Part of a small language model's weights: width 576, 556M tokens.
MLP neurons of a small language model. Each row is named by its layer, matrix (down: output weights) and neuron, and shows model dimensions 256-383. Each number is 500 + 25 x the weight over its row's rms, rounded and kept within 0 to 999. Numbers have three digits each.
A block is one neuron, or neurons of one layer that tend to fire together. After each block is what it responds to, as a language model described it from the Wikipedia text at the highest values.

L5.down1224:462478525540511482503531496490489468509545519521476527463512491512494477522511499532496524499489502506512450515487496493552498473490523499459525500537473497481493559505459530519555498506509495489499502507537495504497474479519522468518504513542476501476477526512510506507445493505511516550469505478496534523525508520468436468514497472511511526486470451493499498487516531495478496522474
L5.down1524:480502492496502494489495502498485541517473483487528494453459473455515497501477487539534494505514500480510520533514495487530549499454490431478504498513495536519500511479525455522507428481509488491507496492502475462512491501473498469515540464536497501515506514485515505524520520484445539468462515498512531500487472516504493485552520487561462483500522502519511486508494526508529504494486
L5.down1531:476512499521495486467491499519510525489490493514499465507491538535502507478446498531524530522498495500493510461504480524522475506501491523484499495535504452463471487466502512453502521495498515497497494503500488501502475515478495550484448521486522495502513510512543475506531496513518485474476496500487468487526488506501506520544486483532497471495522476450512504509471509519508486537509
L5.down1832:446474513538516490519483462481513534479528523495507507499522501499478530471460497449492499509544471528499498431484486481517464497475445479468510514484506519503521510458521539524560513540499511494463495479490501501530474514483537553488485482520490458480503494572541438490532531505492500531472495508469523523505483539498494509537475486476495512525489511492459487508464550540474446501488
Description: Mid-name word fragments. Inner subword pieces of rare proper names, transliterations and foreign terms, such as ped in pedion, Rac in Raceland, Bl-an-chard.

L2.down64:514513520503471466513524500456487464512510469518521501484490471501514516488468502504471468536453468527494508540476493480548503522523506508496463515472491521489537533478528505497478562476502524535561544542509499518481534508515538482483511521498493497476520486531455488489489493497457476527495499522496506509462483498458494461459466511492547500486521529468477465516549551481497552444513
Description: Post-number separators, prepositions. Column separators right after a number in sports, election and stats tables (31 |, 65;), plus prepositions after counted nouns (clubs from, members of, out of).

L5.down343:448504537529455510508514523511475494499476497470460455495509490485471509538522512504504466502503506503500524528507494511547511518539501484548480490493473509523544525520521484529463556533506521497456529492498505539454506483505505508505505499503510539468447483551514499498487501465474500478483493514514478541478490499481486484461518528499504482502500498517522496488510497535475476500476
L5.down1480:498488504512497509532487507481495518474559497494506493523521480512487513470551526457486491499531514508534520532472517478457485508486489474487485462507486456507502491477504505527496524479484508508510529536488534509489516526507540531546488500515477501456435524522533441462483491510515462526553494501454509473510499528471545487501510533515491449482452507517501484492495534538508466518491
L5.down1960:458460551530497459477506517505556524513512494514523456494476434537504497465545499461491502450519494494508514484527492545530494530459464486484533508471472509481498522520519517511476545496493500486491471520525490467493535513489482458481449518496509482485530495483510517471525537486517484493514471528556490527463495513488523493499522550536472474510491545459476489493495497533508519480502
L5.down2020:519532523521477476517468486507506522509519490522479521488516537486474537542501520516472472460540503487457515479509471476523537504502483516513503516498464536505556478503470476506524488525472543485540567503489501486503511522475503498466496530531505538522466483539519541510516530520462492490456482457494498510434479468517485534487472498507510501512490523484503508493512564534504512478503
Description: Re-spelled name fragments. Word-piece tokens inside names and numbers being repeated from just before, e.g. the longitude after "°N" in decimal coordinates, or Pon'm'udi, Lyons.

L6.down264:524510510490501495510522495500471442572485515507459510519475466489479490527497471526500537478496549526435554497485530522510465537546481550499500494495519475448490467512509528451493489533450496550500508519523488493481495474458478513464527509497479520526494463534527473511469498513515541518497507444490479480454522485519492455553504484562467500473508534507552542550478517478511498491483
L6.down495:485498488546490524506482520497526516458445529475507491528516538494506520498512498543510507503489529531535520495548497481514468479544508511535504518550485493533496497547554542475464527517537476522488534496492512509503504476487493501503451571493539499538526501442495501533497531483470491526491490520480491508483467449487502464502507483471500485500502506496457467482459458463452463506497
L6.down564:480453535518465513520489499478461546486500490486490522506498516512485507505505519523488504476488521521485508517545477506487487438484539506547505505483499529494509530559501497471483531472475499461486519483477479507540529455529529481504442538494495538482464490469479452506496508463500536511455495479499469478470470531484476478497514506497525480463442482500474480462474457494476450527522
L6.down603:497485525489503488494495487475480510540505491531494528475507479493483514465538442567462482494492508539504517565481474507495460504487480517489531478517499505521494513482542526439469539538474529555452510469520479501515497488475489515472480517446528452499444469478505514525516475487511464504523518480532521482507526519463460483476513534513461490477491509470481509529481501481575461573491
L6.down951:528483484515526474557518542487517519477448476489503497543512485492492475513503484481462509473490506537515488519539485516495476489531493510498498501478480518519507463498469523539485525495506522506462469454473498528500556493498523522500503512487513499518522545502508478501488521460493540498485485507537489535519492510455524482483521525484446515516502487494506521491497494472474506502526
L6.down1234:459476554523487487512512494461498468470504525525488482506502508527502502508515484489509502501495512503525499507514537478542489488501525422507481465514504477502524515445513518504497527484519466534481498502516479515461503555478525512501476487503489538490490503480545506498510556454482505485522506489477518515498503532486499505507499518502489553518481538483496492492485522568499522494482
L6.down1352:520472503494490522482464466507491532475517515508466537531491478512501483514465503529494485528516498534538515526492517458516466486454531543485536483514491542493471523492500531505508563500498464497508564517525509532455531464473505462524492519518516462504514523466493460469525523501558475524488468504447498516486479478520551493500545481504508443497522523484516469464519511438471463518493
L6.down1430:485490504514518524479551507492491482507508510523486520530490536512511502526523532539484506483491525518500485542529481552502498521556482485513469503492515517489517505527501523501469562497475495486476542440480487473485511530501450497526441534552499493501535462517506484494535505510506511508489468511530495493477508497455505498486513454476513498493500517506468503486501517428422467501514
L6.down1619:511487503492507519499509505486494532471462540532493523516535476505472479525551492524493481472505511518509512522481511533493472484504445494532507485527503482492517502512501487476481528528510486483462518488474463473498481557511503482514479504535511501459538521495500492517488523477514464465500520492534519513484487501491498494490490496524466446523493544467529484493498538503526476501516
L6.down1632:520502484492464479495504441486502542525519542532498503490536468529461509479503488532529536457497545521518489493463571523485457519513465498495514462493536486491489479499486500475478513501496487495482498517482452483519464513467537489487491479522492514533555502502512500500466484512520517445484503494456507483494506433454511503505535470499489506497480522470466534549487519497480485541507
L6.down1643:481495480501450497496531506463516470465474533504505526521501430484462489452482518471511496492488537539528490521490520497511529500486481474528537515534482471490512504538485490498510522526545503503524488490423470486532499492494503475511530520501510458499496510470490476498514433504522470520472527501495492483497536486538515481482525480508480481504479506514515521578505545485476489483477
L6.down1760:506496550474465522505528504487501499487486458496472484533521536519503489511543501519508469524539467482485480488530534504494492473538460516530511527481448506476488495538534494482506493533491508525483528505478458475501516505481505510530458523523499454479519500509470473507490488488517510459499531515529479528466483447483492462520465502511456494529472499484509492508539477441484460502524
L6.down1852:526546475534453490494506536497501511494519557562497537513513542489491515477491499530499487513491513519485493506526524478498460498508520506511520487499494495438482512537514491523478548511514531514490497478480484516480507428539514518475447523483524475564475486462491458524493478487540460464500522515509481481503540519468473468483480493471490488503483490482495480463462506447453502505538
L6.down1977:493449453532461508478535465486495531488524482520504482528492491489502492502492497540515468474494497542521472520507509532443565528502508498524472495506472519504481491515554461504455497511516542507448544453537497483513497499507501454482564495487482491491510534447553530508517513518501544525509525500517496497532467468471515485476501516491476537552473507491488527543494520495501488531453
L6.down2262:546535505529458491489494500501470550511515515521455520515490483540455519509480501526540552478512498456495482555516513495488470564471491474524498460495467502446492458489496516475475567487482486529463478496473470475461477489480484514499441486503501488525521452488471483473533500480460477484471511533467516542505536506502458525493459500524541469501477485461490499471474497530505512488470
L6.down2290:517493533542475517535533508490499512516498533507498493535540556488469549548517484498523499505458520539506522507518509511499487541521481515519535504522465491510465507525479512504444581510501474506484535461506493516486485515529486525527441565489495498525490468476487504528469513498470499508495531541539517506484496472513469502483509476521475521505496530510491517492456520455439476491505
Description: Repeated list and table entries. Starts of entries or cells in Wikipedia tables and lists, often number or year fragments (199, 202, 13) or pipe separators in vote tables.

L2.down854:488517502501439502470451544501500509477509501467526498511524509494540504460458475568527502463469487486501500466512465528535475510487521522561485498501512524492519531547539470463478498492519539492527474498538521504499489500517474506510462507467505524481528477501524505491498479502489468475481502527499487504493482526506542506460500518535484503515460466494483502491482548498552510500464
Description: Mid-acronym capital letters. Capital letters after the first letter of an acronym, often in parentheses after the spelled-out name, e.g. AI(E), BL(K), B(E)H, FI(PS), A(E)ST.

L5.down411:492503565510507496513476514506504526470518507509475516533486533478482514498517517481558473461481510453532474467484491511524469515524540524498528487556498500522474503483499504446506493503488512502505480458487541505507477516484516536494488518510496495484518488525538511470467517490454476500475543502518490456512489518525538535546474523479544525477544506539517523510476518444553511478473
L5.down685:481484512505508465436491479486486506467524505477523509486476468514500519491525500484492513499519509499509486519521484508490501467499487477493528495500490480512468511449524491474492485480453498482519504490486512497528471485504525512492502481533533493461506499447498529494480460510523447497515481500482512508540490463467457504484519471476539454530497483496472525510529516492495485489460
L5.down1180:527533486491463499507524559488505514509515513498507523517556496469494534487471484469522500492484494485499473510480483482477520501500515514522492504502517482516527493516533484505511530500500475504442518493516478529497490491478493476505490472487523536447495528492480488516526546504481456501512459470504480494462506504510523506483498497489492503487489516498489533494491554489481504514528
L5.down1467:482510489494438512450446510517509504490479466480486523501472532486501492495504507501503474482507495518537529476472525471505471518496516515519516503542514441494508480451483487522466519526473493527539499498501488473496526531522510527475520521453501477469522484530517487460490508516473447556522453524498507499479536495524517523550466493499532479465448481462502503523497538512506549516456
Description: Acronym middles and breaks. Fires on middle letters of parenthesized acronyms after spelled-out organization names, such as S(AR)S and A(L)DE, and on paragraph-ending line breaks.

L2.down2218:510535509491531475463501536471448458497512473497509496500517557503574511477468525509512476480514540485514504542513464513525464544498509509494519483530468488501488469441530510501513523536508481464508506438534541522458462514501495523479521506518463508470505501502492531527490479483463442508511474502486537531480463513491499527457563469517515510495513463473489471479495530560472519506510
Description: Preposition "on". The preposition on (also On, at, upon), especially before dates and "the", plus "on" word pieces like only, Upon, onset.

L6.down344:482505505495506541490427485480505508515499498498521463495519491463538459483465483453523526503520483450537496509482492491504518525514495526517452443498492526502494518481470489496532526496496491456524513562519467511471515505520525492512533512455418525495485479480511507493527542463535486515504517513513508523511511501494508542507490486505520552543521486524500496466534511497530511480488
L6.down346:509494474489477504491491499477511494543500522470525588502540510497519519558471497452518472514495476496503520504485507501461464456507510508491493468511518475509491519491511483516463490526490550466466439480516517543497471505469512495538498527524444528534491510461504550530489511504531483504478533475454519521529519535481549513481529489489515486524499477522469444483485489534498518452507
L6.down707:500538491572527539515527501523489502480512537519511529498466498460521471517479541528519509500495520515476456484522524500489533499475491487510501488496500509507530511526536513462515447465508514451503494458489491502512494554521488524530498545503491478461515498537526509536528508492457532460539503507497495512482502508489501481506458522503475497481554499505531511475468478528490503468485
L6.down765:501507456466484480509514503495459522478525516515495461504497527492524497515517493532485511522495498519517476499443511473535473533544541503501540494505477481538508453499508513516486555521484487488482480529488561559499533496540552500456527438525487499504528462504485520523496473530483497507495469483517516492528552508471491499480515471557516539524556456446507494538449483486543520501529
L6.down791:493508506479519508512499510522483529471491460479535513500508498514534544523498563542512515461478500518489478502462456490482495511514466509534497509524482495496537463477523501553461540471507516495532490534469494504513527508461508529483539495487481511514520519460524503481478520522479464530522500501481522504531504466491547539487433540538509478511497480469468544504519470485466557532480
L6.down1055:492532499443525533559510526494467519517471463521538500464496528476583511526457525515500521536494524517518478533544447511479473503497506480526522561517498537471490494522488515541479539520467488486463494497506504548475495532506508520524556511530472454507463553495455468492499439523477519511514487507519527501451511511506483504488452494507491505458497541526534518510540508490445531504457
L6.down1159:507495503521481426536461492499487534482524526534507495464495488467531453489450519490499483536507563467525513479477497512544504470532528507487547519543470514503537481485534509488485469536530526492513500496500482525490494487531506531513531495547491512477512533546485440468546464467453470542562512470480449477540489527508489511506471537527474491501469489533507489530465521473489495507488
L6.down1253:470493507508513516535467517526525510484510443530494510478496535496512478531483532536528532495504507513477533534469499526518510478480520485503487506546530451509486462545528482515488499500533501504496535472491482507491522529478497500504525509490497492461501576504464529468477481444494525492544500503519484486534500463513556538499524506490499448471524485517494528487516551476513497540482
L6.down1279:510509459454475537521510538532476513530528489490494509509546518544437487536487507552524475493530516519516535501509477496493470490498487503534551513531519508492477500539522495502532545456543510509493477497521485476505529486530494473466523500487452505489497489509467516474513476491475451508481496476507507481508463488484445521508474471513526474555452493470516470561491489494473495475505
L6.down1281:544541492506499502508449465517471513498505507507499535493529456540537461511513495468535475517529458520505484513501477442512532469495497528474465503466484509533500515478533504491492481487532490470536531483459521562464533545519480528496544500501491496492470528471517467518471480504494495508470495524499503503528512488440477485539474474483482509484504458474527471492515506495487474494489
L6.down1410:518517489496496464555485489485518523495532472515495499503468501517534492460506511489458475534494512469500474479498467527542550496503467543469483512540490475480527502496498502485494482496523511523502493496493530499503495513488508458499502504495518512504520449518465466505485454474498483501512480512507495496509468492459520516521433491524451506552485489516517496511519484506536505517450
L6.down1411:523468486495495506491469504487459460499504461521519496499544507510536477515529497452524482510487550535508504487506499525454485507512554546524522515525551511483499518487524489513532511475529537507497493523487474517495498472500513476471508542517521489467548526462539503515493465505472535509527475440496497471521551482497489504531552506490478465488463522475465513514451513528516509496511
L6.down1931:517508463489508499512479479508468495458498517462533480444530463442510483519510484518484483485456492503516529496510495481477514484526519513465446524506511496484478479517472513524532507513459500492514507530526575494495508512507508501504453491548492503500542493544466482482480529540489492470500484472511470479538496468486496506459492553475487481491477523521522487507465522464500537480480
L6.down2104:483492476476497469532500489476478511502533490493508485474497513478577523495518517494527508511494502475462473538460461524523487465466535476478510541483497503524498484480486484532479530509490480501489504490506545514440500529513455485482504511501459447497536508493531476512479489482495521515501518490504504471526527520471488483507502509494486512488503456488492515468514529465493521490543
L6.down2171:487458497503560488524479482474427543464478487483488509485492513481525484493425522535506526474483458501478510463480517473491526494545527490480473530509476439482516539541476509534501496516471462517483510547505518490496505545519542534464528514500481528495529499457497538479476504534504455466503475475480465508488499454492484518544495531489481457493503517497498543492480549510497496487473
L6.down2282:497480522528516490486484483509471506475509482476529492527511473495519470509458476499503486493522550474503522473498524485454506456533522538516513545489495457527501495500552514485474483521530495487487498493527476521513527554518495537516516520517506502476514539463435447518475417462466509528521526497543468494541494501491446534512506539479497489494534520526516486530566524483478509506505
Description: Date "on" and ships. The word on right before a date (died on 5 August, on 26 March), plus word endings on ship and sea terms such as cruise, submarine, Mediterranean.

L6.down13:480503490558449501520502509527556527470509510522488537505509553471523531496509520476490464504474508493530485517527475491501527499495512509507503477492495516474523521502477499507533556442507520469495510501489475482510472490549504477552465500526501514464510561492478486509473507458501466477475495587514504506479491480475452495497503541467496471500510492508499503482461510517471473554487
L6.down18:542517513524500534531507487524468557491512506514522527505527490544491489469521525497457516491469474487454561465518492546487491519513514475558519519548520480473493520521547485502496500500472484533475495492509502526543495509513529487492426456511490481544483462485459467522507485490489462543457500515511485508509519482525541461537534499476474478534513545544516499477498435498466459459498
L6.down682:518491509544477526521507542491540501491485496531489528507534524508475517545508527541516495489477515494491498476543481519487442502518472492482488502537518523531465501480520543452513536499514496472487492485509458517463536509554493525487427530502523515515497501464481497475506475488521497486501495509517510481501517485446493484486522491517496448504489500520494474460511479466499450498504
L6.down767:513512496543411484514497489481514512528493497496502487495482505499504510518519518489473517482467481515484517517528521519485483460481496462512493501516520491474499492490492442526516511506508501443458463477520470440464535543509515517505447541534517453518539530465511491494533497486516512519510538495532501532526514514500485568470511565524479508507504482496505503528512507521532511484527
L6.down824:540498491497464499493523515531494531449539528516511508497528536513516508528509514500503478455491497529475508494546494488458459552553507521506516456502514495496491485522472530459478553512522535482478521482501524509461535490528532499483449479508500525526536487504476467502483487543476470515476473515500471508529511514464475464501516509512484477527494526485464486515503484467441498473491
L6.down829:514534492498519494508503478480488501473521513529533497499509483472446535474481496467496512496541548507490508491492471446493497544535510525503512524476516508507481483475513494458490511482449473459515510523492517498467504510511514516462510505499482550452490487490499458495488492501494460460460464504512519510539510515484491496510484493516463520464489511507473534489493527512453487474509
L6.down906:520474487474494460502482509496542519471488463468492485523509520533505500496484492511523574507512526514537499509498485502494504553495466538436505492447488515512482467489513490488539445478486501542507491507484484492510487530484497516484433494507518481517547500509484518466483506502482446508536503504467515524540542499498505514502519509475530462490499481492538489484523451476550490480484
L6.down1067:519475480554495499534512498480494537488494522497519511536491498513498557456520495494494508507502519542489509517531534508505491520517477515512505547505510517491441489487479475460497566495523506539502528503525489474502532464511473472532415519506506474527542506471489454547491482471507486489543498511542512485537510457493492515522468490463471513496502504480449481511482500473473514490522
L6.down1224:505480531473462512489495504488493474483514479473512515476531486531509506512490535535499535496453515450460482464540512489519486496504460487487479513471526496485475505477462474465539477548525522487445472470559509510490523533470482483472503524479545475482522465526486511501467483520508492548505524446517493521484504494490527486538506510520492578485512492499547497523490517528519501516495
L6.down1467:455512487453499505491491518489505493516483491477505474492460480503516484524490499506499495494466484466481505513469520481471537495493495450497494514484479493486496484516508498509519433527497488490507501514518493530467451517496476505498557501466484499494497512490522507532533496527482514460515504495512516492494489547509504533523500525552486504523495508507511498508494526502537504488466
L6.down1594:496501494557450517542533495460507524488491490532532528577532556534507558508537515498481476497494496519464484521544520487521475540500507506506510505520506511487444516514476516503477571518520531503528530535535476499501535474501484510495415553505501476510531471470499462503459497475510491497470478506527459476465487478519476487484486475476494484534511495493493530486506479448461452512505
L6.down1607:529517514550482484530537483488518532464504507526529501538527534520470512482511527480500507502506489510514492498546503485498456514544497497479535484516521506470467472487551561521493545484503483534489508506532474449514520513528484475490396545511517494526518497469492495518497511522533503533477506521488453510478472466461477476487497536501517451494503521534476490461509486444452437533503
L6.down1821:474540541540492535492538526499494515498520490477490487481511541488511495545509538558497492523493480466521509505486472515496593519515497449488431488473477526490502512509539519493504509526534490511506517512526508476470542486528544460487518523534503508504521492482477527503510502506503496498536502528493507502528506470505507505493526508498562496497539518477521468507481546514445483496468
L6.down2040:505506475515485463506545548492468499443515483503518485536494524498533569527512495525485535499491522536523535506514525497473503545519511491489516469537492524462489480535502507536506512485539505548479502447522503463492521542500490519507444499521497473491536444486486436530491447527554503497495484511502522507487527500465501477548500510509522499497495529503482455459513514486507498548512
L6.down2061:466482513545451501508549497489490521510513496495470505552526530541462518488535504498515492500518490479497492476495478437536468487531516549547533492493496509508474513515521551465467510470459480492528497493499496515498549518504517489507454527512533510495549471492498470511459519492556487520505474520481501499509551505479493500509485529530507510489448491471482519486477493504433481529491
L6.down2209:519478503564487504482514504443501488466492519500497529522499539500487522531501499509492496488502468513510496501536487473550481502527484517527490463525472512437461479480531551503490528501493513521475518485508475466455540459506486510494409502498521487498508440482505485516475529502506522502479472528536496494490464451441527490464486462449497466516490507484513439453472524474460478532523
Description: Mid-word name fragments. Word-internal subword pieces inside rare multi-token words, mostly foreign or proper names and technical terms, such as Ukrpal-ets-ystem, Ox-n-ard, Mö-ld-ers.

L6.down29:525458437532504555502501500452517517451478486495493490506477536519537523469521462454525488463509437502489506545516500481481465507515511488511500504509537554463520488542509515512525529509475524525479489457481495495488482457511501505546486459523533519525503511516496501478491511468469495506510424496507584504490539494534478520472526499518466509495471529488485513451525503533519493498482
L6.down305:488501490521497511529479510493498510510482491510476512506516486512532493552464512477511477503479539457488515513496488497535543499507484495475496519509524550479501519505491544474555514498487519521513492500488489502487464482501484538534504526511517518482542505501462478504493509505545524477535490524505505490474528500472478554474489513524481506488520490522490477480517528513515514505544
L6.down312:532558522487489501511506510483487497484492483457498465515456473540492530545485509443496490467533481515473473532493480453557495523479500459472503480518472532512495501501501483537510520488490439505525492504487499516490494517531470448522529537495510496511470477470511470405485530503491471488516488538488521520521523541531485505488499505506467462470509476471460541530485500519524492477522
L6.down575:504486486482496506512472511444493497478521471481540492474487489487533540489527498513518503489474475476483499468527458518526501538509460495535504489484480543458572543455519516455512496506482497498487488526503488528456483456510510473476489488535536489517511503459519481536530451502498467520496494484472502522458519456462485493489488524506532508501462481504525494481446519504538485481519
L6.down725:507489493507546501509474524517484497504503470513526495477498500525492500514506479499492498486472502489469472536539484515495502507527491537461501529490492495496520479502468504436524496524491461499474552446480525485481489470510452486516523494489495525495537463514481464548485473560494483511521512515510530478513531484496499510502547527475484516505485485478473500535485478472526481514502
L6.down787:503457492496482553484523511508501427460487489477559529503481492492500487532474545522529513554520497501493529515535481487513495487485479508501529503494467515463501499473529525502483525510529484518458496488473522535469521450493499459554482478505511538507489500497516538471522468496499510558494522502507501490455523513527502502474475512501466518513489491475471496507483497470546492474556
L6.down801:479499504470504525468480475463491509438505466481486529495507519498445538455541471529531484452502495492462512506507522490529501483490497487466503497467496530511457528493483528523474482507489502511485472447485509515509499486540513502523524534506536486499523507485537475493486535494547490465510449530499507512472497475529495524499533434536467469491483498509475502506464509477561480475465
L6.down924:494527518520507467495459485489502489534499503498512506500489531486513470483517485506497512485469487486545522513543481474519472493494491482478509455511490521532468520463485527502491478518503460513500486489511519512506509530500482528479486516472482523517497457483545498467510514487462464516496509498495490486493511513483538506470463526516537509502498517530453509556501489507493482459512
L6.down1092:469509474503502494476513549493487494515516486478491503516480503547526483490477496502508475517428540564561514512511499494519495518487489482487504477525473514504459517501446500529509521483501516450534533514508494522478500497523460551541467539473548500462517527535506536492482470493485527503527474519500514509513512500529534476464497514506481500497482504465515490504518483494458494512509
L6.down1446:463487506502499493509450500442499548432534461493522481454529497519478500501533500507516493465523491508520507476437528494472520514478491527548493501525535538496498457506467534528519522475480538520516481464483508447519502492533483520508487525498561516461482518500478472503505509507511502473519485499512518530484493461506523516530512510500505503536517497500527508483497499482507501529516
L6.down1585:436487508478502509512461547482455492480526480473551504508536526508494478519507493497497489530494452497556520540520450537515486474519497487548486483516516527541493546512492522546501489528459508484489511492481524488580478459520485493515487490520508525530518499520476540474472485481495498477531502484447528467475519483546450540479531509484442507464454483513507530517440537515519541523519
L6.down1810:496517541496470487510493505518504502484488494504461554485492507509511514503487504494541489507469518460526491459509466504554465517521490536495462479523502527477477499488466513450519529531513515532488492494484506498499507525519502576508553493490498479489519504528555501487487528496423486502495531482546482485498503499546510536530467481486524499502515492505503473515528531450510491489508
L6.down1819:472509471499533507495479518472482533516506513508527464534485501474506562478494477462498485490465499510461500505489533471498552519461461491514512538460464510518507507542472525490472499480452509521520526498466477492510496476567530504488492479503490539520519556482445491465447486528484518480542501494508528506519523452508502489489484505479531464511472505540497536450489480478508507493532
L6.down1866:502496473467516457548497514489460515497519466475528543483514512528497493475507512513518516495483513509510515519525496484497480519569484494518477502517549548508524509521514448457503472494489499509511533462527498465524528494481509501486475492470516471539511583520417466510476487480513500494515538481494481540496509491489461513503480517487524452506492462522512466529500487539517525517460
L6.down2011:474503552508537483540462516544473464501519490497508496464471466515487485484470528509559518527489488470532489527467518533531488491496513520543522494499514528507504497482512477465510493509493450507472539479503488483500515497512517547515502509532493488468499492520517457495511489540498522485512473442486534506470499505472524483521494504495528442467539493515511499501475448463487524532512
L6.down2039:501481489493485526524474507513469462485510503500458444498498537523522531535495509486465484475520498481484512476497504488501500468490509534506433527493471515474488522503467493497518455487492467493438477493502507477458491522499462559516504470494531541479500471513495517538521498501475459486483545530511466485526491473527551511511453486507501570486520467539499498522495494543513536565446
Description: Acronym interior letters. Middle or later capital letters inside all-caps acronyms and abbreviations, often in parentheses after the spelled-out name, such as IAS(B), A(L)DE, C(C)P.

L2.down1970:492530529482509480490498477467546519484446525570486439508510511476501514498533486499561490472453521494526574537483504488528445461496526539476511498436534549520492476504524485499484500515535516487479492480446534478546517520493492498513489525500495522480485489522560491500436490496516551511508518513467531522494480485528456487490529486469480486498526520487500485543452484501487516526506
Description: Mid-word name fragments. Short word pieces inside proper names and rare words, right after their first letters, as in Ced-r-ón, Cy-p-raea, Bert-r-and, also " the" after names like Herod.

L5.down439:486478504513523496505473522476509507447526490531529462512530504457538476467482541468470457488511514534496458533498471505504484494534479518486503518506509516495502470438532473542499492485488492523487456470552548535456494478540504497485531530493503441501502520518502508508481510458477517534521495485532489510541492544502489478486528499536508608467480445477496484510548521478459511514519
L5.down1345:496506530501487492463534549495511527534530506497457496500497492536493500536496481526489486470503479505531487507506538488533464496500444499512529502534490480549493511463536491502491515513490475502528522496512492505500543459483530513476508503505520517499512508471475464505460532510515486499511464471552508540446513504467518504551460531507471506533479489500505458461536507466473474518492
L5.down1403:500522511504485505501505489505482541511467495486521477490450514486466499449469487481506476494536466534490482502499499516494467503560480489550495460490478525506528485466494479470516515506497465456481445495534528514497487538478520516527489494477469470483526497482498505520457530489516507548486477494497525511521495500504498540436470546503527537521482509502505496453516523540514459504491
L5.down1416:493492525510550497454498551472519513473506518500505548505475510472499519556516524517490461498512501476506516519457491520442503519449499516510489488485522487490526530528508483513465534500504487502504481504489501510501507498497486498521481472464524514509494504535520487514494492479489469507476475493532550501473474476508505495546479506480514510480481503520499517524521502481507475473540
Description: Date-introducing "on". The preposition "on" (or "On") right before a specific date, as in "was born on", "died on", "held on 3 January"; weaker for other pre-date tokens like "date:".